MLP neurons of a small language model. Each row is named by its layer, matrix (gate and up: input weights; down: output weights) and neuron, and shows model dimensions 272-367. Each number is 128 + 24 x the weight over its row's rms, rounded and kept within 0 to 255. Numbers have three digits each. A neuron's up and down rows have the sign that makes its largest values positive.
A block is one neuron, or neurons of one layer that tend to fire together. Before each block is what it responds to, as a language model described it from the Wikipedia text at the highest values.

Table row endings
L10.gate2369:099114132172101118140114132141107101100104105150113113127112175126151131165134136195092147100125147161129088129128135121117104133136152139148155135155138142109146142123148195130181118105130113108145083173099126103161174110148114155108158150117144153112100116114121158161112095145122134140
L10.up2369:127127121151117123079135142095106149146105155110135136120149172095174120139144133135127133141106160110146117101170112127153139171148103118138153139120138092114154144149165156145132151116173186118138100086117157097125127118172115153126138095067074120140098127131142102140135150152116141164
L10.down2369:105190124138127144107145117116126134118085122108121135118114093096138145147133134103133126126088112120117125106089143145152113167125137129110097129107117147120159153121136140119117133117130155169255157128134132094107134126146125091114102128123120144126163148153113099086123141156093131153

Sentence-final periods and scores
L4.gate938:163154105088110125160114155145119147132169125168133160177132138129132083101123130172136174100122128126166110146148094121142158164118203117139064121124135138099145110103145116115117156107113128161156170176128104126134157108151087175142127110101103115146147097117126095118165146132164163131
L4.up938:167121142136160151107170115130121099101124109110130154097132093101123116093142106133152103160140127180093133111155134144121113139097114079123119128115119118115113128120160110150121122155123096108131149101114142117137135112109091114118129126133122149090093130129153185127126140087156145172
L4.down938:083144113123158100140147110105110106127122117119119125129114114166125134126160148132117137152093150128131095096120143131115115143118123140139122162106128156123118126166125144131100137144116128147080146088146096136133198098129122098127108114114096160122131112106095134147136091149134055135
L4.gate1003:159136078142129121137128168084117171123134083122121151166153111122120135104112141112146165138132114160138152151131139115095116122134090139115186109102119105155147134159139159075118109074108151106135130141089158148131151109155124112141098066110106085145155164145156105104153193120153139102
L4.up1003:116102144138099111104106117110112135150083142097104172173112161124158121141115138138123122110121127155127094117143133120103138143110154136111146152096151147140117139164160142159146142155108151156107144149151146124132135116109114104118137105100103140147163109127098156178157122179174149153
L4.down1003:125148104098171129167185158124122113084152088161164102105110119126117125115129136144133152156134112111134151165097151129142084128136104106116119107135086114103113139090075114064113137083129120123171114111110109144120127142142152126114153104137111100102094136118162114111093177121117096099
L4.gate1995:138112116151117086116170140112128129108122138095132114157155126103136115166129121165125115122100107102138135138140159168126141122103112161150145111136120134144145143128115127147127126134130112129140128133131136149106124152106083138146154110138135159200133102155137122152138108098122126161
L4.up1995:113119166136108144112130117150107180147119054187140137157146084091102136128152118153153140146164134116081143163109115157137111102139130095156129170159169142110112130115110160110137116128111103165127193152143153127154087068119134090152100114130144132136089119134151124132133149097145107135
L4.down1995:104145134125127073061155125127131093096107127078089120150140103134133149177181098152095117117087150105144130131107124140152134090054123140128135118132136121106155118159138138117094141147146131121126114114104147145089135160167079130091142129115159169160165144144136069127124152126140122121
L4.gate3457:128128169128134150129151190128123187139063138143133115127117163123125118159190143145152174122109121163134151139131103157125096111114158123120154136180136123114095139145094113139157137157151093147104171140139113143125126118140125136147137109115119111168142094096108127127092133108120085140
L4.up3457:173172146117089172112117110112129146120146150150176127095174112110070136138128144114129088118114103146124142107148153143171090139127133085139106154129108136137134157158103133134145134111127167132109135143139133081136128088133134165145158124108145139109174120098171106097135131122092101106
L4.down3457:125134139122097116108147183143149106064075114112123136118149109137142132167126126118131135129101151135186160126099089140182123115123120129134124111114130139124130109143107117088130121151143111102154138095137151148118137187148101121075103126129107184134153099088141101110161129116145104137

Sentence-final period
L10.gate3708:089115139148103122117130141151125127159126122116122121166192157177155119148164153171109160133143142158181121166148152135113073126096108146142138094117143121108128138126149119118160132141159076138121077134163107115124144151147139139107120126099119123135094105114151163128129136081118110124
L10.up3708:106163115092157126119150132139127145099101141125111118148142150124138129127130153158115144205145153145156143148160140137156103098089094112168138164142112138127120098162093145136158130159128090139144092151149144116158149175169094139126159089116140130134159117072140160145153099122134122121
L10.down3708:127164162125124100090129154136101120092111124151127141167152184110101138107133112138136122150122146120132115116114118129136139109123107137132117118126111113089163074176125121108137089089122119089147150117115111153108140154128071138122118123160163160132121150135129095128133187153147096177

Row and heading closers
L11.gate81:135124149105108123172123091151131117184138111140089130114145175090117125141096153140113138113134172125163105115111123121107102141162109143171134101164115100130127117106086173125128111097153133125138118126116146094163138159135136121121146144145089115140103105115164101124128104133121087129
L11.up81:133118092147144110112150100119079153170107123129095159120181134140170194154140134125140131110131116119096104145118150139096069098103123117117118126159139103142126148175150142141093152116133102129143146131102112111124166102152136086120137118172114127107120146063089117123064094148143129156
L11.down81:099126165127130126137117118131120117132103101160132112114132103128094127137106129113131146102124137123117111124163096151122138136147128100124146127116090112139132095136139122119126135113134146119112108178125101110197128127129132112106121165141107140119100104112155148128123081133148119137
L11.gate376:086090134125150161088130140168128134126108106141087137137108155132149148125125137124093133196129127113169102132112154147137127087119194115154097112108109132137114132088110154133107139150198118143124116135135116112136182132135145146121152155129118125157104130100134124079156129094127109103
L11.up376:122138122123085110109132121149121111141122114146082149132123178129148137132137129172150180128103163120146145128109136092116114158089124135160120151109125143095159133140115099136142116106086120160105131131147124084161104113157118106156135128102174128101145147158146124114138114081143140150
L11.down376:098187160119109135154107141133141163141157149139117135162155129127150141139124165117082141165107141118141130133111152170123088129103164112079125079131096135105147116144070152132117098113128140102131178105121143126121124111143128154119128173134158123142162099157070139104111080104142125145
L11.gate1228:111145171169128148119072159105145115096108143163171120104153161152112130131122105124120115127084143108119089116145144141140070071157144140150101110138157135111110147122159153111137082106172145157094113127157125047152093136125134102089126166117188139138121151089068094155139137100133099118
L11.up1228:084126128124158104147082131148108092097096145145169120130137101152164135152092142109110104108158130104135138082108170149127102114142134140140130134141108116103165140117152147132121147110097131148109107115121109104120131126152116134111105153146101086079120107112099123104125157116131101122
L11.down1228:119156150131128118116133134081128108134149137110109116111108135096102133132146145098110144149099161118101125107124134140140129078120132167150115139070159140113140110155099115145133126117147127128136133148156125130111146140129109119102118159131133157125122096138100141135149111141139100114
L11.gate1654:116133145156118147143125136122105130133134122124170125124118154110135134169132150130113175135143128122172142161098127146096136109158160143147137132124128148148138131153146119148109102114168137142159144095155120146115084169124091136113136103105122119135114145114149146099106117145073143147
L11.up1654:122101147142146161142137120105137139117088129160107120150122122107142128137077140098133145130113108116109096121119136157155048122147132162116152087110133133116102089164121147112104158145139137079106137162144082097131141123124091147118150172145135136133130120107122112097127155076122088138
L11.down1654:145139089152128149109112133139162167096151101099141154147137126103135107161115160124094144127142150087114118093096124127127128125135150128124098194135162149149122152144123126143089149128152145139149173078103098122119134120150104123135097154103116162142127140126145059124107128104092129143

Sentence-ending periods
L11.gate383:131135130146070137106127135103122109111127128135175150105128124154126158131132129155135130141105176141154138118151155126130116116093116139146132144143126115154123102113096110144155103143116109150135137092144124126170164144105131127182165191092089108142116105099083129127156165093146140102
L11.up383:073139175123079126117143132109110115126101189108136113140104117157135143111157120151142125144138160150124116069156176119131168095148108121096085109134135125175100125158130147124181143158145143138115138123135119128162200143137111112190091179058133103117121126176111123091094147140102134122
L11.down383:145099150098197109117077121153087151086119150136093111123146122126118123125179099116104163132113103110112154110082102134136158128138167194165140117139132116103144142120127097104109125128117157099100121162107101165110077134109143118122123075181149132107155124098109061151099139135119134126
L11.gate1877:143157138103127173107151138143153109112123115104115126166102152141137156172151103127133158146129133142169138142150156116155115124132096123126113112171133193157158134121126116115184093129172112153146136095142127140141102109144090120100129096162158164131116123107147129131135155129114158112
L11.up1877:101159128132158084144157120082125157145098178125132128155130124160110142153107137128095124104133143109136079123092148156100100105113118127135176134167093137154163188136146086124161155107109106108147109134129123156096120147147146098130110163136090156109128111091128141128130132152129162188
L11.down1877:152155110182122156128141102147162131134135116135148115179120167096118106140069114104133142170150138164074126076124158104126126120097156143124094105133129163145155104142104125123157132154141156089148146141198131105129120129139131134095095158167111130148134136152075096181136135100100162115
L11.gate3125:088125135121120127129172128135109100150130144128107101121106131098111145127135150131136146098145140154142122130142147128126083127120125109171128120127149155139107131139130123141192097135115103148162084103151162112107144147130130109144134173105095101138105115121134178101143144081140103102
L11.up3125:122167116117082137127152132116139106115124117076140105158132127118131118142160136148133079103167091142135124134146166162124131094133075103141112109152124110134124106141110146117169090132112109120115128100127133145138132106134118116152191161079161142149090079129134115128145152095122127093
L11.down3125:138146109126129111100077166175163156102141097149136170137180118118122155136112114115109170164088115116142130110099150136125132110104152151127179111148132165139149148131109132144128138130097173085116143170088124127107089126118131132061145094165116124103082166130084126145159108137153138161
L11.gate3905:108164121105155105124150128113112106107095141111154132142141178127125120130144160130093156130125135158122111153137135090130141128131118133119143151132103108122144115116111108096150116168121120140092124149107131142119131149148092107097117076098077112098127114118132110097159122107131144158
L11.up3905:100136138118146050100136118123136126117055115153115137136147123116115165143122147152150124127141146112125121133140097157151095132150081098096087149144165089097089116131175111106127133119143108154108175141132129164152128093139154104130120079142132109078136074137111095110145121111113147152
L11.down3905:121092136141157106113148109151096135124148131138143090162136120132142117098124112117121133118097148125138130107155160143121123120113147117142149144113107087146157123151161098153175091089117113146141095132159113104113125149146093140119138180114183166155147137130130163151091141132139119088

Empty final table cells
L4.gate442:119121130128098101155096116114106082137146133145125120128101091135138136127107136164115144127145140147094143116132108099113142150104144136129138135117132139102097154122138129157099158133130081162140090116119145108157125126150072088091183099150094122126080125097131113127091106128162070144
L4.up442:146094114121154135140090130120102114170104145171123082151139081125163134131109115137101132139163142086145147142139090122113165152139083135153160153190154162135162139129139129187122121125176138146133064134168099120135068096154075135084131093134091125140151101084084112125118145159141125147
L4.down442:142085131136155154099106157154113113147094129141142110150159114141160127155143125063123106137131124123148120088109124117104120139166092086115145127158132164142127123161110106143141136116158170126116092141156089117083115118122153145130095121117132129108178142105103135157118172160149169126
L4.gate581:107107131136132153139101105134120110141161113095136103135152145127143108129093135133092158137117143106112152142149142073085149101161111154111127093149131104163164146110122147110091167130086090129115171148134139130173149124111091161162127123147118099131145075105143124155153146136155141142
L4.up581:128127137097093116126141124140142146158142112143142085109114130157127126089104097129103109111168149087111151110091138084135135139165101161158104129119118131126101105193129147098123147074142119174097156117129147105131108109110094117132116062139117095108097078084109108129095145183137182105
L4.down581:148155126155104098120172157133138151145124129147151127150091115141115110134147118131162111103141128146139098071113129170138111148116181128116153119128089156121100115153139131148160127125158139104146101109113119122130123116127172121077105122107165127108099124147097110110061142143139135117
L4.gate2980:114105146107079103137143112159137095145129059101143160176162124091123094137097134104110141154135086122166134124137111140093175119165136149166119122120134107145159130081132135136128140169162105123123166114143109126220103076110096166074111180149133154167169126094158153115185123089162107115
L4.up2980:128101098168152108085100137103057105151144119112121109155161172100154088099157178141090148140130162086141105135147126162130127126163144135100128117127163109135149121109097145115163127172149114109171133174119142110123118147154135099113102086155138178115133113109122145112144127108137086130
L4.down2980:134157129138151172134114156158108132124146147108083112145152122140187112156117118151153153110105171119118115126136124128107124139133107128120137126128159145149115126132128144127141114169124135099177075122097103115105106120137121108164084095070166125111117172127081108135101137108143149105
L4.gate3028:143139123133162163126114102170162155122138106142157096165123172125147092171125106141160130081128102151125137157135141157138113138126142131105121124135167175133139117111143110118151132130144159108155129108139100133117129142104115120094114126143179128151116175126101135117123159158155132146
L4.up3028:137106111094144182163111112149143116131100095109133128113130110109122138150142141152140130158112113113107133129117125126119115119127127154114108076144137113099121137098140173105179146095133148114137094140160117130143099088122119117133160143164128183147107147113146137115121161144132165104
L4.down3028:093103114106138118116081156069128100107099132114172124120165100081115112156123098151141101123072162156107146105156118112151082108158137153120145139126148125110148173142139149135169135106123130110097131122113097091133087137108121158128122113039143160119162158126150149164144181174141123151